Weights of a small transformer language model: tied embeddings.
MLP neurons of a small language model. Each row is named by its layer, matrix (down: output weights) and neuron, and shows model dimensions 0-127. Each number is 128 + 24 x the weight over its row's rms, rounded and kept within 0 to 255.
A block is one neuron, or neurons of one layer that tend to fire together. After each block is what it responds to, as a language model described it from the Wikipedia text at the highest values.

L3.down104 [128 148 121  99 125 106 119  92 124 145 144 149 120  78 139 157  99 134 133 144 156 149 128  79 134 166 155 147 141 109 124 136 134 126 127 137 139 146 124 139 111 156 153 192 123  96 118 123 116 135 143 134 152 203 152 108 113 163 117 133 142 114 166 149  98 167 167 120 141 146  66 172 104 122 130 152 108 150  66 113 158 154 120 129 128 123 164 125 158 116 102 127 142 132 146 147 124 137 119 137 108 104 165 116  92 136 116  87 156 153 110 139 174 135 102 124 146 151 160 117 153 158 139 148 161  85 127 119]
L3.down267 [ 88 152 122 150 147 121 143 131 142 110 137 103 156  90 159 132 142 122  97 168 115 149 125 115 124 148 138 165 123 136 139 148 139 149 131 135 173  87 114 124 140 159 176 112 107 104 171 111 148 126 149 161 146  76 147 127 145 124 161 130 175 129  50 116 137 137 139 105 140 112 121 151 133 150 118 129 141  77 129  94 164 131 107 106 151 111 170 127 156 134  92 154 136 129 107 112 171 102  81 109 157 145 117 106 148 142 121 151 137 158 118 108 127 132 135 131  89 127 179 126  69 148 114 119 133 159 126 127]
L3.down468 [ 95  92 106 175 144 114 132  99 138 110 105 111 118 148 131 106 135  98 129 104 113 124 124 125 134 124 121 148  88 125 139 153 136 144  88 122 152 133 128 113 122 113 125 136 138 139  97 128  86 146 117 162 125 164 164 135 136 108  95  97 118 136 118 153 101 141 169 145 122 171  73 113 166  79 111 140 155  97 108  83 149 146 127 161 132 175 112 122 128 117  68 104  93 135 139 124 132 139 131 106 141 116  90 136 130 155 112 127 169 114 147 126 167 137 158 148 131 176 148 109 126 146 126 113 155 116 131 123]
L3.down487 [155 139 119 132  96 139 136 128 144 138 101 104 124 145 107 172 107 141 147 168 133 123 106 125 111 126 130 107 109 129 115 116 110 128 117 117  88 160 104 102 154 160 118 154 130 106 105 131 113 112 144 122 109 164 159 137 101 176  68 133 104 124 147 159 154 160 113 122 124 124 120 142 118 104 153 143 101 152 133 146 127 161 143 154 118 148 123 137 130  87 157  75  87 125 157 118 141 140 122 163  98 121 126 146  93 106 126 130 113  88 122 133 159 145 169 111 133 135 113 142  90 124 179 133 141 113 127  96]
L3.down505 [102 108  95 167 133  88 182 152 124 147 123 146 116  90  90 188 114 108 120 105 148 132  97 158 100 129 124 143 152 146 153 141 103 120 128 138 113 132 125 162 103 100 124 118 161 141 103 144 104 134  76 112 105 108 168 145 118 192 159 148  98 101 104 153  90 118 136 166 156 128  97 116 130  71  99 152 142  73 151  95  87 137 127 113 139 147 107 102 100 148  86 137 127 109 130 161 116 112 122 122 144 104 128 123 122 157 127 111 142 143 143 188 140 124 114 140 112 135  95 134  82 133 144 115 151 155 127 111]
L3.down506 [101 138  85 131 128 158 115 160 131 108 126 152 141 124 149 173 124 151 141 138 119 129 138 127 147  87 104 137 137 146 172  54 139 109  65 107 133 135 102 126 129 147 113 149  84 134 156 145  86 103 127 135 129 116 142 161  98 113  85 133 110  96 136 140 105 131 134 110 120 116 115 138 152 142 128 109 124 122 110  92 128 113 175  67 127 119 139 133 153 132 121 114 110 122 149 129 121 148 144 148 165 121 105 108 127 163 117  85 109 132  77 123 154 137 166 138 119 126 161 116 154 108 151 144  77 138 156 140]
L3.down511 [ 97 119 104 127 121 141 152 114 110 126 156 144 141 103 168 146 142 107 130 143 138 150 137 142  90 135 146  92 119 129 153 145 126  82 177 139  91 137 168 162  67 133 145  96 114 106 135 134 138 130 149  96  59 112 142 134 126 139 135 148 159 108 114 137 159 167 104 143 144 154 120 121 155 135 139 136 119  54 160 121 116  97 152 129 154 112  64  93 146 125 141 159 123 119 116 154 147 108 133 170 156 136 135 108 137 154 143 130 130 146 144  92  91 127 128 159 128 103 127 118 171 101  82 111 128 143 179 158]
L3.down590 [113 158  83 100 115 134 133 117 117 122 144 123 136 130 120 133 147 141 129 140 132 153 101 132 132 102 143 132 131 119 157 157 128  84 123 150 157  94 135 163  88 138 132 114 107 103 145 115 110  98 171  84 152 134 108 141 127 138 105 130 135 108 110 120 142 121  76 103  81  84 144  96 113 169 119 121 138 182  92 128 131 106 175 105 102 164 104 137 121 140 111 132  88 125 148  99 130  89 104  68  92 119 106  99 147 151 127 136  98 133  85 101 158 109 155  84 138  91 103 136 132  81 133 127 100 113 159 148]
Table header separators. Pipe separating the first and second column in a markdown table header row, as in Pos | No., Date | Time, Title | Details; occasionally colons after field labels.

L3.down60 [150 182 164 107 135  90 146 107 117 160 138 131 113 124 136 127 149 154 130 138 105 122 153 156 111 123 133 118 186 113 177 112 125 142  84 108 128 135 123 166 108 111 132 144 159 152 116  99 117 162  96 121  93 128 139 132 131 130 168 156 123 130 138 186 107  95 138 135 123 147 133  71 186 116  98 125 111 141 125 127 127 140 117 120 111 132 169 148 132 111 137 125 158 141 147 106  95 140 163 126 177  68 119 153 151 112 109 118 140 150 132 143 170  88 133  99 187 150 132 142 132  92 101 134 147 149 100 101]
L3.down165 [136 143 105  96 131 150 128 110 155 121 126 159 126 134 130  70 153 201 109 119 118 125 124 155 105 124 131 180 130 102 138 140 142  97 135 113 115  78 166 139 121 145 109 115 147 102 148 122 173 115 133 122 126 137 158 148 101 149 159 154  99 124 116 154 105  86 148 120 116 166 135 102 133 124 129 141 138 184 127 173 126 131 114 129 104  93  68 102 182 136 127  75 118 120 127 107  92 101 119 115 119 123 160 137 135 102 188 161 136 145 131 138 180 113 107 178 137 104 146  71 104 122 166 133 108  90 131 143]
L3.down309 [122 149 154  92 141 133 133  97  82 107 119 120 130 136 145  82 155 151 116 162 150  94 129  55  84  91 132 124 105 101  85 163 125 107 105 127 134 117 137 151 130 119 105 173 139 104 147 104 156 120  74 115 130 102 161 161 128 127 157 157 132 100 134 123 162 100 156 125 124 174 147 119 137 116 149 126 119 128 115 169 142 108 145 184 110 138 126 131 123 135 123 127 123 141 123 144 153 159 136 125  90 155 142 148 173 138 117 108 142 117 126 126 141 120 171 171 147 101  78  99 120 129 108 126  82  95  97 105]
L3.down311 [155 128 128 115 140 127 142  85 131 119 139 137 166 137  90  96 124 126 109 121 129  94 126 144 119 143 122 153 121 145 143 169 127 132 117 127 145 111 133 127 109 121 124 155 171 125 182 123 162  58 127 159 131 142  95  84 153 137 161 113 105 110 111 153  95 109 129 146 116 118 104  98 104 169 115 138 138 170 112 174 134 138 126 105 174 137  69 150  82 159 117 147 132 135 180 121 137 106 138  99 144 113 126 109 133 118 134 103 146 171 164 139 159 140 178 141 148  85  82 111 131 134 107 132 125 161 134 152]
L3.down454 [ 88 109 113 159 139 198 130 116 144 136 138 141 112 151 113 163 146 112 124 112 135 126 105  86  71 131 161 137  88 102 150 115 142 119  96 165 105 141 125 117 125 141  82 103 150  99 139 131 120 110 120 167 142 141 176  94 114 111 108  94 118 115 162 134 138 148 117 109 133 174 126 102 128 135 115 132 160 138  65 131 152 157 122 131 114 109 131 152 155 117 155 125  82 153 139 146 122  87 121 121  90 115 149  92 132 106 112 131 144 118 133 128 146 139  88 102 111 150 153 145 127 111  87 119  96 141  52 119]
L3.down537 [129  88 138 124 121 136 134 110 148 126 169 132 136  99 129 126 185 131 108 111 148 122  80 159  42 102 136 158 123 137 158 134 105 121  85 160 110 130 164 175 132 142 124 146  83 135 128 117 109 103 171 129 146 136 116 134 162 154 130 112 135 108 121 142 150 141 187  84 129 122  90 131 143 175 153 163 134 111 163  92 138 150 115 140 171 110 103 170  75 112 115  91 150 102 127 131 123 120 135  83 163 151 139  92 169 160 119 107 121 131 106 149 133 135 136 128 135 111 126 112 106 135 121 112 126 168 133 131]
L3.down627 [ 81 130 143 120 137 115 149 166 127 123 159 108  98 148  99 137 138 138 174 134  73 125 138 180 152 119 109 146 112 122 157 118 118 126 143  80 100 123 117  95 132 107 103 114  92  86 135  99 158 106 168 102 109  88 168 102 100 114 131 173 131 121 127  97  78 115 110 146 127 126 139 114 121 104 143 126  93 148 128  87 167  74 101 124 117 167  88 105 123 119 104 132 137 132 152 135 108 156 110 141 137 128  67 121 117 135  83 149 114 121 131 160 153 118 100 142 136 146 111 112 108 153 117 111 116 104 118 174]
L3.down635 [162 106 130 137 124  96 128 100  75 105 143 151 112 135 126 126 153 126 125 149 141 160 101  65 140 105 120 134 107 153 128 177 176  71  88 117 184 115 123 144  96 155 167 132 120 106 132 118  78 148  95 143 148 101 134 134 115 155 120  72 167 132 132 120 154 169 132 103 164 133 151 112 117 139 144 108 157 143 112 131 129 165 167 172 149 119 143 103 127  96 120 124 131 159 152 121  92 123 146  94  96 125 157 121 137  91 124 128 109 116 127 142 116 175 108 110 108 124 147 103 149 107 189 142 124 128 105 125]
Verb after infinitive "to". Bare verbs right after "to" or a modal, especially in "able/unable to" phrases, such as move, force, leave, be; occasionally proper nouns.

L5.down94 [125 149 176 129 123 171 143 140 124 124 164 106 132 151 127 115 134 132 136 146 159 118 104 138 123 187 147 166 117 135 126 171 123 117 117 140 144 122  80 115 155 119 135 116 125 153 112 116 152  79 126 128 165  90 106 155 171 165 135 156 131 145 130 100 154 145 102 164 131 105  97 156 123 134 108  98 135 118  70 111 135  94 116  86 130 112 139 132 139 107 137 145 109 111 100  79 126 153  69  84 142 143 134 170 124 148 135 119 167 149 115 107 145 126 145 132 137 127  99 105 125 102 170 115 118 141 198 128]
L5.down168 [141 105 163  91 121 132 122 164 155 143 106 127 178 150  89 108 133 160 129 149  91 102 176 133  76  98 124  95 146  78 103 137 146 125 124 126 153 119 141 111 110 118 126 111 144 141 165 127 132 108 110  86 182 115 163 101 119 106 117 148 119 111 110 123 133 137 147 168 116 134 129 130 119 118 135 171 131 133 107  93 153  93 153 127 126 111 122 151 162 133 157 135 132 119 117 114  78 113 127 170 178 133 151  75  95 138 100  86 114 107 172 123 125 119 137 137 163 142 157 128 102 113 109 172  91 125 140 121]
L5.down404 [110 103 113 115 132 118 149 118 166 148 121  62 117  88  87 149 157 117 105 117 123  98 151 166 136 154  92  98 103 141 171 132 102 117 129 138 127 132  91 130 168 121 150 115 121 120 133 115 107 158 157 168 139 100 132 148 166 128 128 108 115 119 132 143 157 183 130 144 155 169 105 114 153 166 102 138 164  64 138 138  74 118 110 133 144 132  93 123 150 110 108  95 118 163 119 179 129  84  84 119 135 132 126 110 114  96 148 142  69 132 174 127 122 123 136 131 110 125 130 145 125 159 119 164 132 121 125 105]
L5.down439 [101 122 161 107 144 136 134 114 100 122  88 168 108 112 126  97 210 176 113 125 132 151 107 169  85 110 157 136 130 140 114 146 131 118 159 142 121 117 109 152 133 133  92 112 120 114 108 140 127 126  94 116 194 137 131 131 102  93 121 133 111 151 152 118 125 129 128 128 134  57 105 121 142 135 157 128 125 163 148 132 101 140 145 106  97 157 106 142 107  92 148  70 139 123 151 160  89 138 145 103 156 133 137 146 157 143  81 141 140 160 123 113 149 124 146  88 112  88 145 113 164 128 159 126 131  99 117  95]
L5.down446 [140 128 152 127 115 125 139 103 113  99 160  94 100 154 123 143 141 130  76 165 152  96 122 139 161 146 108 124 170 154 105 151 108 150 160 117 171  84 159 136 149  86 104 135  94 131 170  91 123 142 136 133 135 151 119 115 119 119 127  75 170 154 125 136 143 160 115 138 110  92 119  79 109 107 106  80 107 121 176 142 125 124 125 128 159 100 136 150 132 118 160 106 106 204 163 159 135 143 123 122 123 117 146 120 143 153 114 133 127  91 133 128 115 131 144 118 143 121  89 102 135 126 124 109 172  87 147 179]
L5.down537 [138 139 141  80 110 147 175 143 110 108 114 125  97 108 170 148 162 141 117 169 120 149 111  93 100  98 101  90 120 137 106 157  86  84 109 104 137  87 136 135 123 125  88 116 116 118 140 128 123 140 111  90 152 122 121 169  99 132 129 112 125 152 134 104 129 143 138 136 173 137 163 133 114 130 137 136  44 115 150 131 149 155 135 115 149 157 134 144 118  87 171 112 136 136  85 150  81 145 106 143 124 137 161 143 167 132 131 133 121  89 137 166 181 133 166 124 165 110 100 138 144 153 104 135 125  94 118 161]
L5.down558 [109 115 135 152 137 146 144 119 132 114  95  75 148 110  90 134  95 159 108 117 175 113 114 152 120 132 139 100 114 121 156 121 155 114 169 132 119 136 106  68 116 123  97 137 101 120 102  74 122  97 125 146 129 115 110 152 144 102 126 140 147 166 126 112 156 146 166 148  95 115 122 129 114 141 113 129 213 100 145 142 125 118 125 132 169  93 121 104 134 124 171 157 114 132 129 147 181 152  71 129 160 127 117 160 121 142 140 103 122 119 112 108 177 138 138 102 146 122 127 120 152 110  93 110 129 131 174 156]
L5.down635 [ 84 143 102 170  98 124 109 177 134 110 114 153 105 110 101 135 143 120 106 116 125 113 152 153 138 129  68 118 148 133 163 138 133 106  91 137 105 108 153 123 140  84 133 136 138 142 142 113 138 149 107 106 143 142 137 161 147 102  68 164 130 148 132 138 146  94 137 146  92 153  88  94 134 130 111  99 131 118  98 153 135 123 116 107 117 100  99  81 152 134 132 158 135 121  65 145 183  90 118 187  71  85 131 113 121 122 133  99 146 131 123 136 121 137 142  99 122 145 119 123 118 176  99 141 127 135 134 158]
Word after "be". The first predicate word right after forms of "be" (is, was, are, been), usually a participle or adverb such as well, not, so, allowed, reduced.

L5.down32 [151 112 142 107 126 164 141 107 109 140 150 105 129 136 111 126 128 111 170 192 148 140 148 123 122 144 142 116 144 136 111 121  83 129 161 144  94 121 141 138 148 118 123  85 122 155 122 122 145 111 111 186 186 125 135 153 142 180 105 108 142 130 113 128 142 115 120 112 118 133 114 119 130 133 148 156 187  96 134 147 111 150 122 110  91  96 145 141 140 120 150 101 158 114 160 128 113  93 118 107 134 130 108 141  91 146 139 143 152 137 131  88 122 128 125 108 146 125 112  95 126 142 119 118 142 118  99 122]
L5.down124 [120 158 135 129  85 137 133 147 122 152 141 157 143 118  86 118 120 120 119 140 144 104  85 156 130 131 151 127 122 154 111 128 152 145  87 159 109 136 142 100 138 131 104 171  94 115 107 155 154 103 163 136 127  96 119 134 131 126 115 150 141 126 111 106 180 157 127 113 113 168 120 167 153 151 140 147 125 112  84  81  99 124 106 148 100 111 102  90 162 136 161 145 101 113 126 141 159 119 113 112 115 135 137 185 164  92 131 151 107  93  90 114 103 115 139 102 130 115 100 108 131 125 143 133 101 106 159 158]
L5.down222 [ 97 152 128  95 120 112 165 131 128 115 121  94 112 129  83 159 139 164 121 142 129 134 116 112 151  98 110 181 161 103 130 126 120 108 141 135 135 116 111 140  89  63 138 115  98 122 116 115 166 104 102 113 132 140 187 112  95 121 119 138  95 153 111  91 136 115 138 125  92 113  87 146 159 120 115 146 119 128 156 102 130 135 158 177  99 120 127 161 112 126  89  76 117 131 111  86 111 129 112 138  92 121 109 122 123 112 117 125 133 175 172 138 121 153 126  79  99  89 107 129 117 114 154 148 116 106 103 141]
L5.down227 [136 112 132  92  96 144 112 183 138 125  96 113  97 113 160 123 148 187 108 139 127 131 144 100 102  90 119 131 130 124  90 182 143 142 115 127 144 156 143 136 125 124 134 163 133 142 147 122 124 108 161 138 148 151 134 144 125 167 118 102 109 131 132 104 128 122 143 165 169 132 135 140 121 132 123 181  96 138 101 131 141 159 117 141  75 131 144 103 152 117 123  88 109 115 152 141  87 102 151 153 118 124 154  93 162 146 153  96 142 166 159 147 115 133  70 103 132 139 118  75  83 108 169 100  86 141 125 147]
L5.down249 [120 121 152 147  82  93 128 180 150 109 144 159  76 110 139 132 133 139 119 138 101 104 150 150  96  96 106 166 139 121 111 143 111  70 100 107 121 161 144 134  96 155  95 116 116 155 117 117 128 135 116 111 145 123  95 136 142 127 118 154 116 144 108 141 109  98 115 119 134 122 141 112 197 111 126 137 165 107 128 120 102 135 143 133 152 138 139 104 156 147 133 109  70 127 122 161 121 115  88 138 121  89 130 157 105 146 119 172  76 191 103 121 164 118 133 101 140 115  84 139 102 140 106 135 164 125 134  98]
L5.down336 [115 143 112 117 134 173 126 132 133 172 141 143 144 114 116 105  67 151 115 117 136 126 111 161 128 144 166 144 100 107 135 138 146  97 117  99 103 127  90 128 165  87 140  73  98  99 131 122 121  97 131 168 157 144 145 148 162  84 126 150 126 136 155 125  93  86 120 131 143  97 145 109 153 131 105 166 120 121 104  90 135 132 111 151 125 132 127 151 105 178 148  99 110 147 142 124 175 139 143 128 158 109 101 173 120  99 108 146 141 117 154 147 136 131  91 149 113 159 144  89 119 136 155 119 157 129  66 154]
L5.down348 [ 65 118  74 147  94 107 161 111 127 122 100 129 120 186 111 138 103 150 145  98 141 101 132 120 145 164 121 136 129 127 144 108  98 142  90 156 112 158 127 121 121 130  94 130 125 138 165 119 139 158 103 137 105 111  90 123 156 126 118 163 125 170 140 100 119 168 112 125 121 133 139 126  84 134 144 104 191 135 161  74 129 115 116 120 116 107 105 104 109 110 180 156 120  92 105 133 140  98  74 101 109 102 114 152 142 160 137 139 149 163  88 120 140 154 126 148 105 103 131  99  93 147 118 117 154 117 189 136]
L5.down578 [110  81 111 137 139 132 154 139 125 144 180 151 154 147  98 152 141 127  96 116 142 118 104 133 162 117 150 107 136 152 112  77  91 101 184 140 120 134 115 129 103 121  95 178 133 133 133 133 116  92 159 171 107 105  52 146 144 114 136 100 114 136 166 119 137 118 134 143 106 143 137 134  58 144 106 115 130 138 140 129  85 132 135 110 126 108 135 117 103 140 128 116 110 126 157  86 120 116 138 139 138 102 133 110 126 158 155 122 130 163 117 101 114 125 123 139 136 128 125 163 138 190 145 118 133 108 190 123]
Coordinating conjunctions and, or. The words and or or joining phrases or clauses, often after a comma (equal, or nearly; size, and this); sometimes be after modals.

L5.down86 [109 113 115 158 127 121 115 102 145  93 172 138 152 161 115  95 108 104 138 131 107 109 157 166 131 100 116 158 148 114 127 154  99 154 181 123 157 112 157 122 143 131  94 117 160 114 161 136 166 107 108 149 172 118 162 153 103 130 108 163 117 153 147 165 118 148 101  77 119 132 114 128  93 102 128 144 177 152 175 161 129 100 146 113 150 162 127 119 175 163 146 114 133 173 136 119 116  93 122 150 127 179 126 102 112 143 149 133 158 166 127  98 150 147 138 126 121 151 108 143 122 155 120 101 161 131 113 149]
L5.down115 [119 134 114 123 161 166 116  97 145  95 123 136 121  98 143  99 111 149 162 147  86 132 171 116 116 102  97 135  97 126 103 104 125  99 135 125 127 145 152 150 163 122  99 116 115 180 118 133 113 102 132 125 125 126 152 133 121 115 107 139 127  98  93 187 140 108 145 146 144 133 119 166  96 136 151 141 144 123 131 139 135 175 116 158 123 113  87  94 124 171 132 107 138 120 112 121 120 105 144 122 123  60 167 135 140  91 132  99  83  80 121 134 120 152 146 130 142 154 142 103 176 112  92 111 144 136 149 178]
L5.down117 [109 103 122 123 132 120  90 142 116 149 177 131 111 163 129 164 168 149 168 143 121 149 185  84 107 105 141 138  94 164 119 104 115 148 127 124 157 125 139 127 124  99 127  94 107 142 157 152 125 133 103 163 127 151 116 120 150 140 124 121 151  97 102 133 121 105 101  83 130 118 166  93  94 143 144 126 166 147 136  54 121 126 108 162 129 122  88 122 176 112  98 158 128  47 153 153 117 114 149 142  99 134 126 159 120 169 105 143 102 134 117 116 122 149 123 136 143 153 153 144 153 155 122 175 123 135 161 118]
L5.down153 [ 78 158 114 122 178 111 133 142 142 106 109  85 159 147  98 145 154  96 134 105 170  95 123 158 147 146 142 150 116 144 131 146 105 144 128 135 170 161 103 143 146 125 119 128  83 135 139  79 116 105 160  90 147 156 138 124 111 135 108 134 101 142 107 125 162 152 135 140  87 140 132 101 129 149 111 152 142 102 137 133 134 136 134 165 120 128 123 126 147 164 148 130 160 140 150 105 110 104 137 127 124 148 126 114  95 145 159 149 164 122 102 185 138 149 120 140 115 126  85  67 139 121 126 132 112 142 143 102]
L5.down160 [ 90 120 132 154 163 103 127 144 132 120 127 106  64 130 103 119  80 116  77  83 171 156 115 124 127 167 100 107 154 140 126 145 119 117 125 144 133 158 106 142 124  86 140 109 108 178 133 107 172  93  98 129 101 143 163 118  90 130  94 139 134 169  94 127 124 122 140 125 112 107 120 113 125 148 117 136 160 153 144 152 113 139 105 167  86 144  87 126 119 137 142 154 143 176 158  67 121 136  94 124 155 122  88 132 121  99 133 134 145 120 161 132 101 117 140 128 145 148 108 119 128  71 139 137 122 138 151 170]
L5.down203 [108 136 139 113  79 174 123 111 123 134 137 135 126 105 123 114 148 156 130 135 134 111 132 134 182 104 129 101 151 114 105 142 156 140 116  98 132 188 173 109 145  97 102 128  89 159  91 119 105 132 132  85 136 142 144 138 151 108 122 164 110 141 118 102 117 125  89 132 124 144 107 135 165 131 124  87 120 102 113  86  84 142  95 144 108 126 125 133 135 109  75 138 151 162 135  96 135 107 142 115  83  91 128 134 123 121 107 160  98 132 124  97 138 146 130  88 128 107 105 108  86  74 142 126 125 170 115 139]
L5.down282 [139 141 123 129 109 164 114  92 181 127 163  69 153  68 151 118 143 125 148 135 128 151  76 143 143 118 133 192 174 111 203 148 113 115 119 138 145 115 124 132 108 113 155 108 117 149 130 128 107 124 113  76  77  88 142 136 128 161 106 173 121 154 115 117 129 143 134 114 119 106 167  94 127 117 126 118 121  89 145 148 128 126 165 142 133 116 103 110 124 146 111 126 138 137  99 156 136 134 121 137 133 128 117 138 131 121 124 136  96 138 114 125 163 113 119 175  86 134 116  80  86 150 114 137 101 154 153 147]
L5.down532 [132 117  99 128 150 145 111 126 123 113 119 134 114 138 134 136 168 155 119 148 156 125 144 118 126 149 101  94 151 114  80 136 101  85 129 156 146  89 131 131 113 152 110 159 109 108 118 144 102 129 165 130 134 100 134 105 106 106 126 133 140 142 100  94  54 107 180 134 159 147 146 106 107 161 129 150 130 168 146 127 111 113 130 192 133 108 103 101 125 125 148  98 148  61 150 115  86 116 142 164 159 109 135 105 149 127 163 158 141  96 146 100 121 124 122 126 137 111 129 143 143 114 168  97 139 143 130 141]
Table header separators. Pipe separators between column names in header rows of Wikipedia tables (after Pld, Role, Position), plus colons after infobox field names like Elevation.

L6.down381 [125 126 153 163 109 137 176 111 132 101 125 115 144 147  91 153 153 143 130 105 128 118 159 105 101 139 172 157 162 116 121 149 188 108 127 139 123 136 153 175 113 112 109 211 133 129 118 161 111 152 141 148 134 162 156 107 115 164 123 151 125 104 144 131 132 115 119 103 156 137 120 138 130 101 156 134 138 120 150 121 117 123 109 107 112 114 193 151 199 112 145 142  98 110 125 120 138 132 146 158 148 134 178 118 119 140 120 129 119 127  99 113  87 104 130 134 120 135 178 116 139 107 117 120 153 123 140  99]
Wikipedia table cells. Pipe separators and cell contents in Wikipedia tables, mostly header-row pipes (Date | Opponent), plus vote counts and day numbers after months (November 8).

L6.down12 [119 135 110  79 131 165 108 116 125 122 141 200 100 136 190 136 164  93 123 144 138 122 150 101 114 109 151 112 151 105 116 131 126 112 111 105 145 137 118 152 116 167 108 131 109 127 147 150 100  94 136  99 128 152 124 144  95 150 115 112 127 103 131 119 151 136 114 122 123 113 169  96 164  96 142  94  95 196 129 148 162 177 133 120 115 156  96 153 123  98 105 132 133 117 109 146  75 129 143 140 124  83 111  79 134 110 163 142 136 129 146 102 136 187 136 147 113 124 155 101 157 144 144 138  97  98  82 149]
Main verb after subject. Fires on the main verb right after its subject or after "to", whole or as its stem piece, e.g. signed, enables, en(roll)ed.

L3.down1 [152 112 107 126 116 147 153  91 137 174 133 124  89 179 122 157 174 116 113 162 110 112 124 150 161 125 165 149 183 141 139 159 146 137  88 148 133 145 129 130 174  92 141 159 121 154 138 147 137 127 146 155 140 137 137 153 116 122  79 157 150 150 117  95 142 141 125 113 108  82 110 125 152 165 132 172 121 117 183 120 150 136 109  78 142 142  93 149 141 137 171 111  96 160 105 143 128 168 135  98 165 128 117 145 120 149 129 116 129 130 112 150 167  73 143 114 118 127 138 112 104 113 105  83 125 117 151 152]
L3.down34 [120 107 147 123 124 125  78 112 142  96 124 105 166 154 163 169 110 156 134 146 134 122 135 145 137  97  80 143 128 132 103 113 158 122 129 140 115  74 140 132 135 158 152 139 123 116 117 131 113 131 173  98 109 154 150 155 121 138 139 159 132 142  88 119 109 142  78 131 156 158 176 140 114 137  94 155  50 165 165 128 113  90 177 149 156 154 116 112 129 129 131 139 101 115 103 102 112 116 156 150 148 162 126 128 116  95 127 151 106 132 127 160 143 134 157 134 140 116  87  95 123 160 122 130  98 141 139 168]
L3.down116 [125  93 130 115  99 126  76 191 118 166 136 133 150  97 134 111  99 131 169 123 134 141 144  85 116  97 125 145 111 139 182 110 115 147 107 171 139  99 132 129 138 159 105 128 105 107 107 148  99 136 141 107 124 136 125 165 146  98  80 111  96 115  69  98 114 127 129 107 147 112 113 160 144 161 121 143 123 137 101 127 129 102  85 108 129 104 142 138 134 122 145 136 105  51 167 137 161  95 150 142 151 123 140 171 100 108  74 158 115 153  93 101 122 105 125 150 115 121 121 154 121 149 120 140 145 153 122 109]
L3.down154 [100 148 143 139  93 103 144 151 126 118 168 118 135 138 113  93 119  98 141 163 129 120  61 133  98 170 128 123  92 137 144  84 129 113 153 108 114 112 120 105 132 149 197 143 140 116 113 117 140 102 177 150 136 134 130 134  94 158 101 114 112 159 172 149  88 106 169 140  92 131 118 156 139 185 151 137 141 131 129 144 123 148 100 105 123 152 111 147 106 103 153 135 154 155 148  99 150 118 138 121 147 108 133 139 157 121 139 147  81 136 133 156 147 128 114 118 125  76 131 106 126 112 159 159 112 122 114 112]
L3.down253 [170 119 128 138 116 131 108  78 102 145 106 138 135 170 142 107 124 167 106 110 117 122 127 121 112 123 118 125 132 113 143 146 133 169 139 135 118 108 134 165  96  86 129 150 120 103  98 144 148  99 123 120  95  74 159 174 164 116 106 143 169 107  72 111 169 149 117 105 152  75 123 114 103 114 171  83 118 139 136 150 125 135 115 139 101 119 126 136  99 147 131 126 139 107 131 126 116 120 152 100 130 146 105 106 127 137 103 156 143 114 131  68 120 150 146 140 166  92 149  83 176 121  78 107 140 156 123 155]
L3.down489 [145 126 109 137 115 129 148 153 112 128 124 105 165 151 107 123 110 104 135 159  76 106 124 150 122 143 137 143  91 119 128 123 139  87 135 154 123 104 116 130 151  95 121 119 136  48  87 107 189  84  80  98 115 103 182 137 118  87 140 162 147 142 145 150 131 140 148 122 114 139 127 131 128 160 144  96 120 109 136 117 115 146 127 116 180 146  92  97 135 136 144 137 128 125 154 141 139 175 121 144 153 127 148 123 146 146  70  99 131 186 108 149 176 125 167 120 175 142 116 119 124 151 112 135 105 131 149 150]
L3.down521 [121 132 135 194 141 152 156  93  98 136  88  75 147 163 121 119 110 161 151 170 117 120 123 115 132 171 110 121 129 117 110 103 142 113 141 170 102 122 132  93 140 106 143 127 101 118 127 144 129 147 102  89 124 134 144 125 126 103 104 160 101 134 146 130 170  94 138 122 133 137 177 132 104 137 123  69 163 135 177 150  88 112  85 120  99 143  99 116 119 109 145 134 131 153 141 114 101 187  76 127 158 117 129 118 115 117 112 116 127 153 114 127 143 125 148 111 119 115 142 112  82 140 148 149 124 138 170 120]
L3.down523 [137 168 156 126 156 118 120  84 137  99 113 108 122  53 154 141 126  96 164 127 112  96 153 112 134 133 134  93 117  77 153 114 154 109 119 115 133 140 106  91 146 162 109 153 138 130 104 130  67  87  85  68  75 104 126 149  85 132 148 119 130 144 136 118 141 130  96 125 134 134 125 120  96 152  84 144 138  98 134 130 134 158 134 117 142  94  88 140 134 126 146 114 139 111 119 147 146 132 139 161 161 141 121 116 146 158 147 129 129 108 132  98 114 116 149 111 127 127 114 149 141 147 114 155 103  87 159  96]
Passive past participles. Past participles in passive constructions after was/is/were/be, such as released, made, created, and "born" in parenthetical birth years.

L6.down364 [ 95  96 114 135 153 106 115 134 101 129 125 125 156 108 100 125 150 142 124 120 150 134 143 109 105 123 120 108 144 117 111 136  70 124 174  99 135 130 125 131 155  98 105  70 136  96 144 159  77 149 122  72 165 110 129 129 161  81 153 115 105 120 120 141 106 147 115 139 119 116  99 139 144 154 114 146 167 122 141 139 125  95 168 131 165  98 111 118 163 133  89 122 117 191  93  98 141 146 133 169 135 116 169 127 135 154 149 151 107 118 163 121 165 113 157 120 129 123  94 187 136 159  93 101 116 112 110 109]
Content word after function word. The first content word after was/were, to, on, before or after, e.g. "was released", "on November", "before present", often followed by a date.